config = dict(
    n_head=4,
    head_dim=64,
    activation='reglu',
    norm_place='pre',
    positions='rope',
    rope_base=27400.0,
    init_std_up=0.0173,
    beta1=0.95,
    decay_fraction=1.0,
)
MLP neurons of a small language model. Each row is named by its layer, matrix (gate and up: input weights; down: output weights) and neuron, and shows model dimensions 0-255. Each number is 500 + 50 x the weight over its row's rms, rounded and kept within 0 to 999. Numbers have three digits each. A neuron's up and down rows have the sign that makes its largest values positive.
Before each neuron's rows, "fires on" lists the tokens most often at its 100 highest values on Wikipedia text that the model never trained on.

fires on: "man", "Man", "Sam", "mo"
L2.gate250:502453483481535447477416524462498497470488498457522522516523504436493385428450608421505533553493506392541459596469580499564534508518469496498450506400551483375457554412509441535512485483571383465513461494501454528590495525543561508612495510496552573559511407575507556414532505571496533572453454514514497466531463421508501505520473512529559449454453547504510608499483541436580534532535508535466500414533457567455523526482530505445454523503535568530586470559496523437553547396406509525503570528463474507540545586535482489535490475504632519483402528472545493507426483436504538487474440549575467510494466519465470571453500559420544587478518524481448557532542582453520640514591594486432417454560479603502516445492546480431418528577477602509493549565470507517539559525475420
L2.up250:538506443523484505493390520476423498518535562433554499477515506492531388488496583452476531513502545339496447569529500438572533480458459526483434506364544514395518504468454490477503487468577444536511456454478437551563472560584527439592491522487463540574495429529427497500590519562556507596471463489536492486476463434509529533476464576532510465466504550536507618535511551426568619415538471504469453426513460541432555510439493452476447544540521556636548427551512526456578564449459462560509540499474466515499556564528491466484530492508631559525501460494517587544449491483513485508463413591479459513515505509468467561489535586406596549446508557534482519489537537367448604464541579472485458499565460580515530441521505507542419543543485633519514524601519539490551513506490511
L2.down250:493497404520495522534412538437446478450564528494493498571538485418438486418480599469457549434517550461519433572426561523497499508474492515461472529416592558470456520451461468479486518491583419455512554502550460553526491569578512519609503522513514559575486493574550534375610524516488508576433445519549509539537443499502510573576494511497477450458382492437497574517543482480563523520559525526528448432549504536449447463431525502438476571509564565553570414538460474493497558403394450445455586484487476552547514573464517459459551567585602531417478520499531474517499469499598508498456403522479489518526462510551459530465573578399514612420507558487517580563570521455555600494512580393485482422536507589547478515546521464446404529536502543501551572543497510479457513526554456

fires on: "ef", "enn", "it", "or", "Offic", "ersh"
L2.gate61:509441459483503573530412522500494522508458468490442503458475435539439460579605487412550426484582459526444527521467511466410496525465603551492502427568489565504527589490474512536518480471435554523498463505426481529489463430491425586464480464505589500472419497537423492492414571412556508413513562479521505500483458522443518451423586523570556478488545451512462500531458518464558536500411479512529475468515530450418537480441519481464488615520417432553473536484503532474573461503474479572565462475479522499481464544483536414472496489467640436502454430552459564440490482450469572449350512451441480563447512555575489569494441421558483444490551452508437447381644538411534486599533428480409448426510514426462535470472503469515489486576461445383416517489506542546494476491447511
L2.up61:493457562454484502463449557464597516549446471471529587481573491464553453506439473490567458467470475478483494437519535588496515408531522431558525644461464564584494449543493410437479469426513498567437574644575476528498552399491550436525535587547483498476478476423554490460516566502503476513478444565592413469485565472584593509539468579536489491405522517514466468439576435520492437538532462511471571540531454560547531503551481524454485444530420413429466508444507421473478533619551504490440520495522493503589524590497526476440412488601484456494556511431523495451563541508470485443564432415499466459501508499444537468535474628455476583519449456432481516511473432407490527546577499485573514530545571541517401487542539542523496440524494562525550529448580554421552529469462566
L2.down61:425503517440484560573539628505403561454481491562464535448481529455487514383464459479511467377531483437450526434489446513516485522529675511531495458432432514481493514507605453422457458525427558566545496464540536473550476483450492481471517459542518546464518538491526547502437592507577510494487464469493543434499536461530499476520483486499558477401470588544595563486492488462467608511512525583402433419490552478523484516553519594404452562612550391597551479445472464464411530484497412500516447507527473520514573531426494515601478557540515368525506529539552490431506543558449490512513489513547574532477444524516505546448535491465532436600474472445480404446509521414481510497541563462420434557534528544541494577598503503487516527446452609463525501550463541446521445513547557

fires on: "ap", "charac", "Cent", "Ap", "cent", "offic"
L2.gate637:417470504488429552474421539455519467480582528489529466470539488480481480501451561512555510453479431510528513533455451482621520492399531555562580401449412501500541431446600475567441462529580546545530501490587546543452510549543544466481528518512533515440493557506535444475568492511447523439404489386542417475524525553516439536562395509513533483422424555514512433526473434468387487499562392542396461565521523502554490486551553469413510485559488527459542498466449512467519500452526566480502440511561558427500548544547406466484496404532538544502386478439534568492494504500473480501551541424591460491425503445613518591575485471507561475632461474558556489495562408556489542547548530561483489528448574487510528511534517495504470433561529512501394536575463532459389428553577477
L2.up637:390538562483561470464474559535413525481505460499471413406511510484438449452480547558489531463505418526546531501511494486522511488449420490516531418474434488490528426506515545507440530582538470547564519422588557503472478481521502398527485450508447494502484610547555426412608442522588473443459560441536435553550493425490446500522469489490518424463425481423590390500514497496436500511497434557435529580545456504600507515524514443366480528527484491472540493471459488383521512426466473573419459450534572433486481575480393438490508408533483506575509445510503564487432503481534541551555423428584414531408483454516446497524453434531578440562481433555516467432559510552511559505542467543511493549503582421471490491546466472460564504531555439587536451583394566443455456494509517
L2.down637:454489492433446521451434541476457459465518481400505459477505524528486510553434422473496497409482433575534530512486478447517507496472442474471542453507491549504525344467516597570478523492623467595541469513575447512483440456565524449422539496454539461541529545535542483483534510505530447489510461472513498460532504595449478596478437500527572566444458578559569462469520476437449479545554435590503565580555508505510513528522516432464500496542528565496532460526531467441506478502524566514480450507556612466466439508558480426449500429499465576597377500423491529520442533443578496582560425440550474504493508503520505545506449431670530396447520404600607564511553398489522450521546479530549529606435561496496521462524499562427504428520458385513494460516421568468471437550498480

fires on: "ty", "ol", "Ty", "A", "ank", "Succeeded "
L2.gate409:436546449452486528601503393522441510472427570596357452530488509498490556527530474529567507512460477454507347501545465413531549504524529532409556560650548458511477536438516456575527461477494538613543464419550498488443433514509372499510535460524499471467529458560527526449483469543462545480481501468447405556523507443544450438563433435527491439512504361546552485492507503517493519511569491455578444499508412563596505585466520494497429557482555349529567463574559562467550516464547571488485472417576496481463482523538454485470554492454496492509502527529532445522515530548529487545533550543559443489421569528503450504550533419453512458502517514561476467563437504500525400589581422469394541524492463486488528501441513527493442463589524463461502523564521525449463498531419591
L2.up409:490488511408475471598435482429502477423508526607384466550413538526457494432485531509504533504417458510472335491515519423491526546519524573437572559586528413483471505463484489552486480505459484599537498447511584470430441536544419567475546534560499525516526410544443530478540488575502476402535490458460440507501459435605479408507458423528538479507512381521618512507498480507455528449506501508555407544457466541550492597456487513549418515485561483546562484505492528438557468430571499479551479401560503518453434504570447451477577514490479454463493485509526396542520471603549467560511537537560470475409540558525423471481503370475497473555524527487480459534466500469478432503541446471355568497547523477493569494431460590468438489568524452448545538548456540530478513571427510
L2.down409:527426546508514526494484486529443484544563450541467409536547434528480553533469411501536472459458478446497439541575492496515481516623518493566530538563459480469542542487367595441536525417522471507491458434515517542536431434525420486429573471486588558487458549527451367462477499471479536526573443490457451442520517506519482543542516461540535549518559449523612470449439587578461464488535652455389506470452510429498613475409452425525525496504505525425499380546498491519506460492505577526487594555632475541564456450550468516430462476576504529511546441444598520504529489481460476508531468505512492468521543503465622548445414471453442480509473465554517381552446473439482455574474510473449449558482397491547565462437503476457481453540491520445589490438580509434488454498559504

fires on: "res", "Res", "Pro", "Sen", "pres"
L2.gate141:461526522471541516437553481525416580482576492509424531457527432566516505514460520486578524577476555532489563562504550548507519543463537359564478492490507519540516381492504498548523554496519471487532466519532432419440576447498516500518586419516492580429484441480445483472448565498498446472408507459430534525560470434509471466537583504479516514564539544407453492491455539442443466537404466526486463434502436527538549491486508402548487471513591521401574477492458433508498500522558442453580476486529528486476480459502537509493462432511489481513504497419488475523397487536586462548571571419471468550519439411572440565426489409506524494570613470546437465520424529561593474530469561547381549599484492538480521466540549471465541378571558383464508422517591424526447576411492433
L2.up141:530427543481609470509529542456485537470555440492560547575475459603526482549447362438548472407474519482456492513575490478438526526483529522497502512474424516484496566413467455464524585519541478530469499510514513521489544467457464548386593524544564536560519482525531477564505525549475624451480538505455434470471479473489497449447340486498437450530511469408456471413531478554480460471484471484436450492463480486482543424536480466474563408470515540486551469488437537521412557469437438482505447546489520480555486417464481526383553465560486495419517497454472457498487470541568571537474543436563465499499504587519487556494446505450510441468475550583473438526542473507580399603534415536556486575626469533450575538601409384475503522534473554528412459536548442453486644460523446
L2.down141:503499532452532513478494560464508563510602357475577570521460456537524478525482479437653516501499550456438493476532452415427522530441467404489506571531453506439529457429469453519462573536476430494494484486539505446490579449484520424452544556571491505591538485507470501570544489516450562493492476474428418498508553429468539427526448542411422494554483462486405535479563457557476439509558527490462492390466515467550460399464476462519546421529498523616526543491444491560424487511446484507467408505548459511446449507478544497414473393559442450424419542490484481546443474530639551568472581415482544501447403535514570548449525406523544430433542411483511466500453475448529375548533437513545471577517463490469574509509457416456489502527497530430481497457546516447545552452449441

fires on: "sub", "Ty", "or", "Sub", "ty", "tran"
L2.gate500:554514475512403529483439467569448627582491579580439495486472480533518555487533502521526530523501499482501524471546495528512504437461606525499564524524523479466545587485548551605440496611507559559472453490553508525453528489632485456511622505484453510529470486445506493418510426592436441502384374460465507540521462407486445568517477538572521510514511391439460470553500488495433566517500577495468444471550463541418491551466547564475490486557525540496473567572521523492562416472566422472483542554489523486509525374608528468502517485430486499460449611488434414479491456496482437493512542472496508549441612509482499471445516491485516565508532460624462425559558554445497556587495428491479502496451514475475475518508606619512537364577477430499502487558414503503528433511539501
L2.up500:651555477529472425493491469566499661568561500523477492506445472469518503540480522493475566613489460416445484550573493513516530459451568499461505586607569515496487510476483509552530520498523452480552488457549504454498462467600531540567541452565508585541465479496526499408528423564476431554438355436502525451422508471471467508483466478565540503521396381506561475575522452529517485508565531464472454477493471570446543613480462533468439486484521567463545458481492532531534495475536566561448473528499557547483455528576518424492503557417468508503466587503519451484444522404504449556547521445484505506430534525486529520441515526521395554530595555579451406530575583470515587460425466584524520468481503498438495397487561568562483388508491549507605497596489530440542531495574552
L2.down500:604520546511438482467482442566531614531605476583408449494564458521533534446480515464534586630451448464480424516542576453481467492452581499554587556511538536517498592499514543555472509573510508538493500507541468494443475480576539528523562456511457560513476469447520368382547470529480505542447359495512522515453440469431481493483502518503508497554432458478490499537467502580471518541562642566490426532433514497478525603526515603456480501526474536543504479544438479453582478428538525479432425525490518538554452517572550405473516484425482410517513593496534453539453475551545461531503532455446628500487542540492436543476556510494430533480543497571508454617604473527560530602466417521419543523451547499464451462503526595485543461528422501472522425538411498509573515532503537

fires on: "Gu", "ou", "Sim", "cou", "gu", "char"
L3.gate444:474490453446477486514501524510585479531505539609359449438486439488514547474479531461524513500497439495488541421511523565605554503606583531516418381578504517463549495517517469597506524546431486395509549468508465487525514449415520485564528489504532532499448514539449504526414523545498486585464387450453485578475510495485520488496501441609545609439585486572546534501448528460468497484585509536483596462566478497402546530462542553537474491562424531541569526452467521487483520505604646535466472446408507445533533437437525547467469470438463461508441480511367465462569489550585582531418457540520441585502571503538526395526448457517490421501522525511446478523513474492510529446504544527455481550573524529434486361471385468485560433473556486497514514510515583527489419445506470
L3.up444:383481531495473481418500516431569492567458438542423465390526407481577522478514523475510528501476419529401422444428534620554513493600606417484403443526429537566505471582365474604474523515504429500486530534548438501504524532476577432461581484560501561495444524516510494471441497546489505617506580437451453492475529519473538520568521540553545597400541480553488564422410470485487428458465493470494442409502501487497483521497484465611518512570481460507495541533478533418464551575490542522471595488553522496499480473531478589475397583457521529568460471400477444475576510491515522540532532494544460462496518494466479489512450438524527488486561552489513468420579428427503513459539555438419484489568533551579524392469509570402547472505544494589497487488495475493484583454525464
L3.down444:488527523498402470558473517508507582532470449594459456385603449513523577513461502510620543503494438532400459442509473614543534466566573487501476423501474563536548431523426509555504519513473387521552479523537516495463517555367518470501502456581483563527440487529479478414445496548480539481472436425405458467537474521527427491576495457533508528476527428514567517465401514460464550428541535471497544524563495463525463451468450532554461477557461531502541476439479495413488547512481600556463587459525517471499514493474542610483445523538458423495460436460401467493517513515452563533494559537485495634546508430558545437494431401581567453473492521459533429469518449417544481487468548441456515529609476472583472356477476534440573399473489529457524463436503562525431493392482471

fires on: "co", "gu", "Gu", "u"
L2.gate372:512453491575573508519458557484452517507476532516448551515466488538494512496475553514463424544565467540523491514583483510525488442521517536584486402501509551521468517538577536434498452522479465406583487593550555526497495587515579482449476571523526539464538457591549603526495438409427506593476437531470485542453487473515466522495507367545481469506536561475426608481503542558558547414468557505460505517581432543386427557473421465510516520503481587536497598468509441474496463461513566484607541567505485439516518437453476493389547445480566431474435505472439452508573416567531560464435513543521501566539532473491560399420552567515458484445547463468501417491417533439450525452587490582487549459491537459556518494426491484439457486536562599485551568615422438522495379427503488
L2.up372:441525547561583539444508481529459546505462530428406565456522483488445541524438591478527448554505427492472444497531503484496509398532514532487487407446504539470542565506561495464531455472498455451527500556528484522524454530448655473447500554512512521482523403532568540520530468457439569552475467494457424591532523414547524565482529384472543496490507559456471525443476537586566511495469496562427458554541477454392483586433413430504489508495492570530549615473485461515530408499534572560553535518498502476524483504443614446329508435482578435522458484447482489485590485499496545497502544491516486593568501481461535444481576552556511486423540430471397428520399529408364463473573493487541515464511505475501495452384504460451463503471460599497543518558468440524494418426482447
L2.down372:486468548598487504521457465486510524556439483530462537486498502544462572500438519416543414558503494539480517416510538467516532461456494519464489451469485505509457490456555465426503468485548504423555488515535423547547483545509640492382465552478480474501536462567580586478560506434517491542449506469433442503556529463570580558558579435490449533538514560467489602523422535584603534444485563550453497499549440470492364541511481439506540477490494573560553519451555446461523518541530616538508551584470511472525490384561554476454567488466538499493485528404473436535573475525534473518505429528542516547584491526515574418433553557494472494438469446539443415471469496335472461453553590476547535458344551506557532427456492442444452521479471517514592578500562488448513498397524429

fires on: "on", "Don", "ay", "ump", "ock", "k"
L3.gate421:494553508544400546614543504499532570530445512468574508502512498447475496456442332534589421469532451478544464427443480473482493516522551526496541579509416573548537406561482496483544476457557519470469520458516514548500507491452440560546518598500510520524386497451576562588407402480536511512433435506459568453545370435370470505387429538484426536504540531553604458477515544540440499576484553414471553446466450463473550484591529501572528440533465593466473452572519537528470550418480438504470510445547461499521532537563496513547509498579433564522558427473647530564462485463534533586473418500499508544563488522556549561498552468489531467450487531487431468450468552538521473488483496514519541531532577420447467483513523417435519513520512577455474459572437457529458485539543535
L3.up421:551515489503488443449508492445596501412537557523397536501607544525559517506482480513554531484488529387656576441501400447520497503490541500516583586444445550512512460470521543459451568523460476522504491472520519437484506503425559470554446455636536633480445465490449467533505416453454555517544487463481512495540517465601355400488522505525415505515459476471498546490507536455505494483496423520522493417439496537421484451471434553469510356426535487450506531459478497541413455413452482604553505516513462487467456415542578545485515558565506519533553443574430528461559477451536458548549470441511598464598526512395526485455496480527491654576510432471531525501509473544579474418460461522513516512560501465495518464477417534510473566480477502477501578528452430492436456429547520
L3.down421:551526522507505483559556546459616512482534537536434461477541562497571504548534454438643501500500451444474558501426516549518520500488537456397510468477465460497555511491496540446428546492472462540495520563594501431468513512459443515514451547528567589430494470480445595445471425416577488445515518546542543465537578516580413523493562542552496576467497509453527569434446508417541546491550442532571524564488479530454467505448514482483599493346509534472544544577443534508515566482430502525562531474485503490509535454582546421515625483430527483490447545605442487521474420453518470466509479503433468395526519497500526530404520538460485554501483440526500607591467474448600519414520416378520508459573554504490436458547493536467481452512470638501575431462438457420494568560492436

fires on: "y", "ap", "w", "ad", "emb"
L3.gate585:467412529443555406492612442483428507450449473513438464507438486533430541542449426608543488415542446510569573482530522494527484538513547517504410492465448483504468560572520412551500484471520437568523557504526520393397451494569519535502419452535543482522595581450541548488535452500444511576417441437450545492604465507422501456501504531551444517445397506491472430502506490472516526535499489437452552447461469519539520651516501503576481468498522526475521465515500497526565470598531562518470526481492471483433421540539459466399495369500439481445492474528483532523519395551523522539504514594490501503596499498581440546516423506472407423339576484450473505541516431474502525563489553588480448457514448487486514440507542459449606497493498423499423480487399551517498404464499552
L3.up585:493468526549549418576587451429439508561524517464471403561477503493538536475433564487523469446404480581494414428557443513513547492538487503588515500469487470534444473507460505510535530463521479489543583490562574515496546520537518556406462485431618505510516464549568505534510508464549532431480509466544472593469474466438438553408531458547536408474510600509537515504532460399493550526505522547488431514424388475449478555496516482438489488431432507552502504448483492476482419490497546460500404499407521504560530517502503505517493551520470573562519523449569487482454416563533591454511483452499526550469500541522615482405471540588568491439518514504571391490339371375572588542512546502475507535600560481576504449522539477510531441425562471537522484497533511436522375502412534
L3.down585:379552422491524456484477438545491477481446461501437550430554565442541556531469513579495476513440486500463517402487446483388447505505419495550458527419454511465567449592520501513457533539543600464448517594542427477444401488491512573476454540567464514577413411460461376442494456556631510489598456480488582534561474425450479498465437523463503480453451432496489567471558439498474540414564473523524471552502450450508448482424603529509491480550534520487586500560585541551557529413519540579451531551425505481433448528496542468464408570577406446431607572460460490451521502477534545534454532528515537513492563480536573486574499613522472514472533483568523450509423443478527522503546518517444518498473430493506514532457552458539535437602622520498519470484529480486484425469456484

fires on: "'", "pres", "ass", "Ass", "' "
L3.gate242:436485508476440471462526559540403407521533532577476506523595435598523477497505617615430525518411494433420580487499440523515470506480586545533455484400594539486432379482511416507522488647446536457503503490463440625538511498508476432419445485498516516477526520537530567499460568524471490492599545456522585472506375497482528602542469578426499521591527429540471485462461546492401528416527429504667446532577499501478530485443487589505519437541565483452505427534383480571542460432448459420564531470557468463474511492508489463511452518508567411534489493473460486479522484532521457462563596537488482469458547446499443487493559563544474378531486587457508482506480544503434485500497533454468530590479522463443494511541550492468504540544511492529523522517490445539472485440514494
L3.up242:451509484507497457427486528387512470496649503444529484522575481597584531499472514533552437452521526483467562578489472590541522604589579546603448436542591547434447480485421548440528448501449516496542544402560531512507511421561487500490584530522545504575551508536542503540454532540441461548487544472550477560455485480489487656560554541415488485537530459454542455479494471519476533405421503505526545500505551520549464500487432517541507441499484468508494506518443515554457432479519525413535555364497468478606456457571494492519573524544504474518455482429445456487530459472514548444527453446430493492512437455544478518558452542456507407526432528528526550544333523473454448516478587422436374594538482396465492525460546407404481519488469556470504553469543552475524460478445513
L3.down242:490440481444523520443490579513500379507590518503536538550466523532506515470496471427516520532496527536470513517597465533551553513446496548372468500508490520456535412559451464487498527622425379439545529485435455530546453486499512466532401504539497548489466436574584498469434532589581569444519551593512456453458398557478444530461501444488456484582540468494449591542489522445475562448449442481479530486443499468590426566476508518578547477474556542435481467473436461554497526466533507514495566506410437451485521529573525498516544495515446399425530448507451524429455452535562536436517418398547500526473552376578517514568507580423513437430479508431499536559511575457525417569529523428499449586501478446443592598505459425493481506483551406507577460458441477518540484504408556

fires on: "res", "pres", "ass", "Is"
L2.gate538:464452476614535515552528466503469434510590441507460555483520469510450466494603576558524464451485480478446574556570480540495497463535614430482518484486459556448514451529448525507563599413488399474535521442445502521511492472421480469490517454532513485553538505544552418458598519529505509523560555580611467522450479538583535482444469520443480505531535504490523517469550549571386478500469445541462525533434547557525515492464408471548545467422453573464591444562468459521444505410566499504392521500539556463530508450554426546491471434558549487441501533498387464428640509584598341515521565460517445463502442541475420403495447518489457547575550493480480483457458534533508415608463426497454527443498505438520539456541436466518488510488430588515465459451478497507523562462393527
L2.up538:501466459611588523540564499406421420513499451499461549472481424510512458484543530531471414439455506496449506478474520477466499471561584508509461416537472462535538580567433534559510558453512481447520441521559548418525505561442519460500521527533533535546512514510529502480463534587525447520503538472616506545390423533546561535476478554471491511497598478492514496447499572577438579449459450548472573522431497501497554494449422561535461496448520470402569418537362528574508502391559521487485436488561586524488510438493477544464482405599595468460503540446492566452662548492522456478509508524512456535458430533594470452492442465532517532518522516561512413475518553516497365567557482457437578486546462469577563431575459454508470545518478611484471443459488450540510576446421549
L2.down538:451490511616511538498508537490454473487492501508510596583473512478573495571605513506519417409552469472419551507558534487502404520469572438460479433522482578561510543471436508572475445428511432506500533435475488493497482434475528424445476403448517496573558557588531433429572505600517535429531501508594472497450482510578540538430497462389471523490531498476517482423498550612457514474487468540441580500429509494552571457468442538562508450475433501448515364489498501493506503411503534490400452525569514514566556435470455553471507413595488535501487526465450579558525493541593539512552533518470490489550410512548439418482505485455518442589530518467530538441527543534581338534450545456437551492514412462477502476542502445525506499447440510462494544405533547500460653510566526

fires on: "tion", "en", "on", "ay"
L2.gate404:502585528461560548559431477525474614540507493488521388468553514545559526526557489474556442466484683498527523510529386446408478490520540575408483540523539578488509509603431470454569452511590537491559402375439485434490551532483531476489474527482415507501483543485469481478480461452507458512542469595483480581511574490446490508523542581525412604530490517469516493537449516472435526545508549532487545522408501471481482503599438491505500464510524467576558499520528495554510543483437519580517472465545479547426529471559555469527489522497461528596481393518615563431472486429550367560444506436505490474457476572406435599495559576491552505604528528461429507475523508522470413475487538406464535482522535585527549536519516554404472511412498484524548493596551466509474522562514448
L2.up404:449417435534530521522513439432560475542487495478478522463510581426502420502456453538543551552497507594537539499510542489505477532477603465480586530440481525509569537475545461507559482454507548420498371561500515510556547395490495435535474513488485494472508480507550501480471486568475553483561399501408478491470513476538448415454517458463516464426560493432438451475446468550526488489447433538517527508545540480511500536440419540471483440470502523519507542512481456518480498487493462517605545403560402551470539573481516500533506563573347488475533337573528438478451442515502546488531508512494479586431427466441463512554492476542451488497494505591505503498510511633446512483512424379467566391518529464380500584480473536498439503530537526393659441461456462443534472592616424
L2.down404:447539472422537517502528550537542394500547448550458418406394549522522472440524532513535511462433448538500559432518553569492460439525406440425468507525496415433563510445459511490468533584579486445510514426440438535500490495424503423443533544456548476531401446512504456445530492533565528480508426459447514564615571493489449478527572492590487517541527433468564491521479520475544529545395577508460560467518526564435485457536510493542512445496449479485478512517539600511491529450422422539524518554501497431402550556497520495527463514627494643483513434435593538519522408509399542485470524467498504579441471498470453474542450458480461564575477525513559472442542487530509484386585442376511462423509555501446563452527453427528430534442447539520546458487541438489480638500541528

fires on: "Man", "bo", "Bo", "man", "bu", "van "
L3.gate567:503438444458603487566507545461462532462550520432548428468417499483528483437558539476484564513468583490484481585507454502510461508513433532597535536444544529464360501529454553447412501505420451465560495459464434490449543556495569431581449548548537534584484475482548557512579598590668528485459462530487420600523539493499531549506535462455476410481523511512594482440491540553456463503445525502480445554548463550458534498489491437510510452491521631547483462481523428425453508508500518482531451516403429441600476404615480492495465460601531455518509461568537556519572493531475496510428514516493432528477507517555564508530549502512517475478501608513478572670556499608435495461549469531492502468553548482542517546518436495444506486565511578496498520629525552544512528490500411
L3.up567:528437432440565558453538520375500575554540446497465442489411458495622471475514531539473527507484565478523481580552513536529450488507492511537507519434544475490393526474486401500367466513417496405525544477436525548429488515525617429564530536474485550526558473504537473497556623499654471450467476529511452511459581493503541516509492435556517468500490501454544479500454532484542369493453533543474459561529456550460476442484483434557552490500533562466462472480578446470540425514489491468482440485481454477591552452521511555487499488530511515610458478547563557527526478614506483584455520551490384495456450498629518516536472547584524552404459493589509497658524453487392462537534469495502471506569535495538607509499471471531565568567513583503481536596571516494502463456462443
L3.down567:524429405487504545462531525466494548478500457394447468530347468491505463455528488475444444471501502447506496541520526490453470541445478363497387425435505567493430389469427415470494543486523547501584463498488526520461510535517529460500449559543537462546512504522472501450503555522540442498417429530547469579629380516503513525575505417490453484504472531473568495587428525515559427515495581541562536541583455487569495517471415521558574440508433570490534411571591451490482537523495522557511472532438436495565370408425561492428515531563433510478451466516527550610540449554525504571559449465509469491585468438538547552461504509531508521442547534479519530597602455500531568458480447475513504477574466546535555481526404511415516542515453571545594488568552471507489576488478484

fires on: "pl", "l", "c", "Park ", "do", "sec"
L2.gate21:469457447491492510509586485505535417518574597507583548522473455493497409467436536496552509505437479453531518460502506448551424407562494581468497421515539376485481559446499383513537460529521448563488371489448496435481476541473488578567517507468506444566442515501489465517514418587535450496440487410532529550516467460576648345498461499464505536505465492514514502585415524530480540566462388542536557505512569581543515408423520602440493475441537515493526490449545508525432520505578513539511518522525534425523522529594461447533486480550476489478473455500489398557504476549568530504462581497445551453480576455543485493485531492434550544554472561438454498476466592607487506546476551594527451563518544458417525469559420468486564461523497487424532536571516518438564504586580407
L2.up21:585551408544406407569469441611459535551497503579467559465460416494517503473418366505442536523447530483505431500509495449607585544429509501483446553467538460515548433563539482466493480499609466468577447446490456422394516465515436548541453619517450455428518548467523524518502509449494482361522477442449496487416569495405561498565522443499498512571488540512510487546556584637467466535574474556436463490461480442521593585487592516499559495540454549533529473477486418510506569592514537518503474508489550415387545550525458507540513518518471499499517588512511471548522504470518605391505510577465531509464581514553432512503489441493449407508508463425550548463513462492511500501538565553518522487490494472451460448627493473464539487549475480463552497413445475535533460548457443
L2.down21:549548580473457518643505476634509558531490521475483586418480414480487482440413405486430541471538575372510479485440530524458478465481489481540541529560600585523497531534532460524505542492579507461479512442547442495510550436581519474524417546485504549539503509421407495485528433492480499451508550477453494498395535465434489451479443488488535518499496485536482527467555478549404534533598549580416471540441514519517472471467462528458561356494489550471529529487476462493462498499541593509500539531483421404443544493448426502598569504522526642497438550518566477584511536489507507465501462585502478563434531477519482515458482397519451492550431409435552489535569406489507579548471518497520508502515532468494543416518483442485586484407495577471557489525487443497629353431509487

fires on: "met", "Met", "m", "sm", "time "
L2.gate586:379552548488418592464586524441486507436512521577404510515447471526429403491507583577460569503536546526606551428386436509503463415570448441493492473468527438465533463570420474475500559448450504507449471437504518430443466552607452494541511550485503550437503572541437552492475557488527545413522375543555558445551536549581467445565484482546459546502460519435587485501522577583620473550440524580545557493541477490579468435528479468449494499535473497518554492453580473444544459526553509445516476421510507541540551454490513423482552512524488500462504545500484414499568441562543503577536518559532530516519637551509531491444504537493462438490559493577416471369590546622594429539465535483501526554505547483543529502505591499485605544489499487521479492501515491504487514504472481
L2.up586:412503572520409560448560517457482532418519510532465410546457522533446455498573651579442577532497532578624513471314366495431445459543499424447583540487517483469548482558444529427504570458461536560417532457493490444467481544538513488546517557521502488485504475513454475543424504467513529431469412534536503462576556518542465475563436433555493540492485489472596493446519542572572522450464499540540588513569515475576502449519476487479494535502492504476608519503482461465547507520550520467524445351538529592475507523510452524535517471530454500458501472453494406524521430515524474571543516530513515521507638546497505510478522522519442465436540518533499484383518597569563467518473527497443571515470554549539523506463581489507629555519562491579550488429566523470409551572476470
L2.down586:444489412529392487528517430462494453493545454570490537548463454566370407498484566536454538494415475541630535476401490539469430459449457469461478495501598462472580562520468545525409512467489465477335517516420461543549525432544537472487510556557486494484544461487481462508526620543494495510475423551464548404508518483475570575548509471504384495456483463416484468442497527516474466495541552483479535504462409485577518453473523523547553450525507478473508560490497401440465525471497583431472505398543408485505445501482504488499531548651511477496454547483574433525499556586509525507565483448427503573529615542512519477432532538543503415473487472400432471473555487652520496489398555486513532531450467475533541463535538530475567501479535515549459590402517466493500533535412521

fires on: "y", "an", "ine"
L3.gate64:506449542520491627447453469507461546483594516552519442492457499469475533490499419508522584433502574500515514492456561443530424482552551496426587394439444502511522476517516552362496543486508469561570491475533432438429577535481531558508463438420487460530478561499451522531471429521510473561396573461527468407538568493525471546506471528464453484398542538470494450528541603584475583480525534452508560587467495411563432512470573510439474499572467565529509499526543544469428530489604436568518520552421543481529524441484439506454571500540577518440480433552505538401376435484423420532481484565511496426496538540540483494613490533446502451519536436437537453606530467442482454555527525533448434461538482461524486452491564528492501535573575561563395445466491501540568572471443417
L3.up64:512547512529558473528476435401486537524485413531447463453573407449512516554473386543510513465484546510568469441423586484516545483537521492511581473495519482509550504489512500469384501401573425547423494518427466380400484586510441488462420514590497536446494459484602529540445528478550483430511573431531506499542485435557470536497555555436548455426502476515519557564487425497460400561488469491438472452494509538514418521454582519451484570512512624528534556613561443415568550611556436601578567521528523546500606513494496450431487477441485553581411507497518522501505546524521396496581458413474496476481551501468546488482518534545521478400515413409475458512496435425559541523456508410511524456492426483494456503388506478473521536543564462496555499477471494486548568471484515
L3.down64:530520425544571494521555437499487450427521445466521525454465523464510505574541555459503395379524504497455590469462627455511464522468457495512511504429524527437401486541563514444439615609521485424513480506503416568492437433540533478559483472469521597508483499573487523498383565509546520466559571456489511588539458446401548601584416489469470554469509495404566404538542533537575520506522515466539475493501582478487432461426426435491489499486472447453535491553490430430547490523495472563536533498521519401473537511585487482436530528551458627523496411519562438532506487507510533489494545556490573559438477424452487502555568509531508431462494459623481480497576438479542475454495488478433495486391432479508398504412538505474448527617467485498421532479511528558546593426518472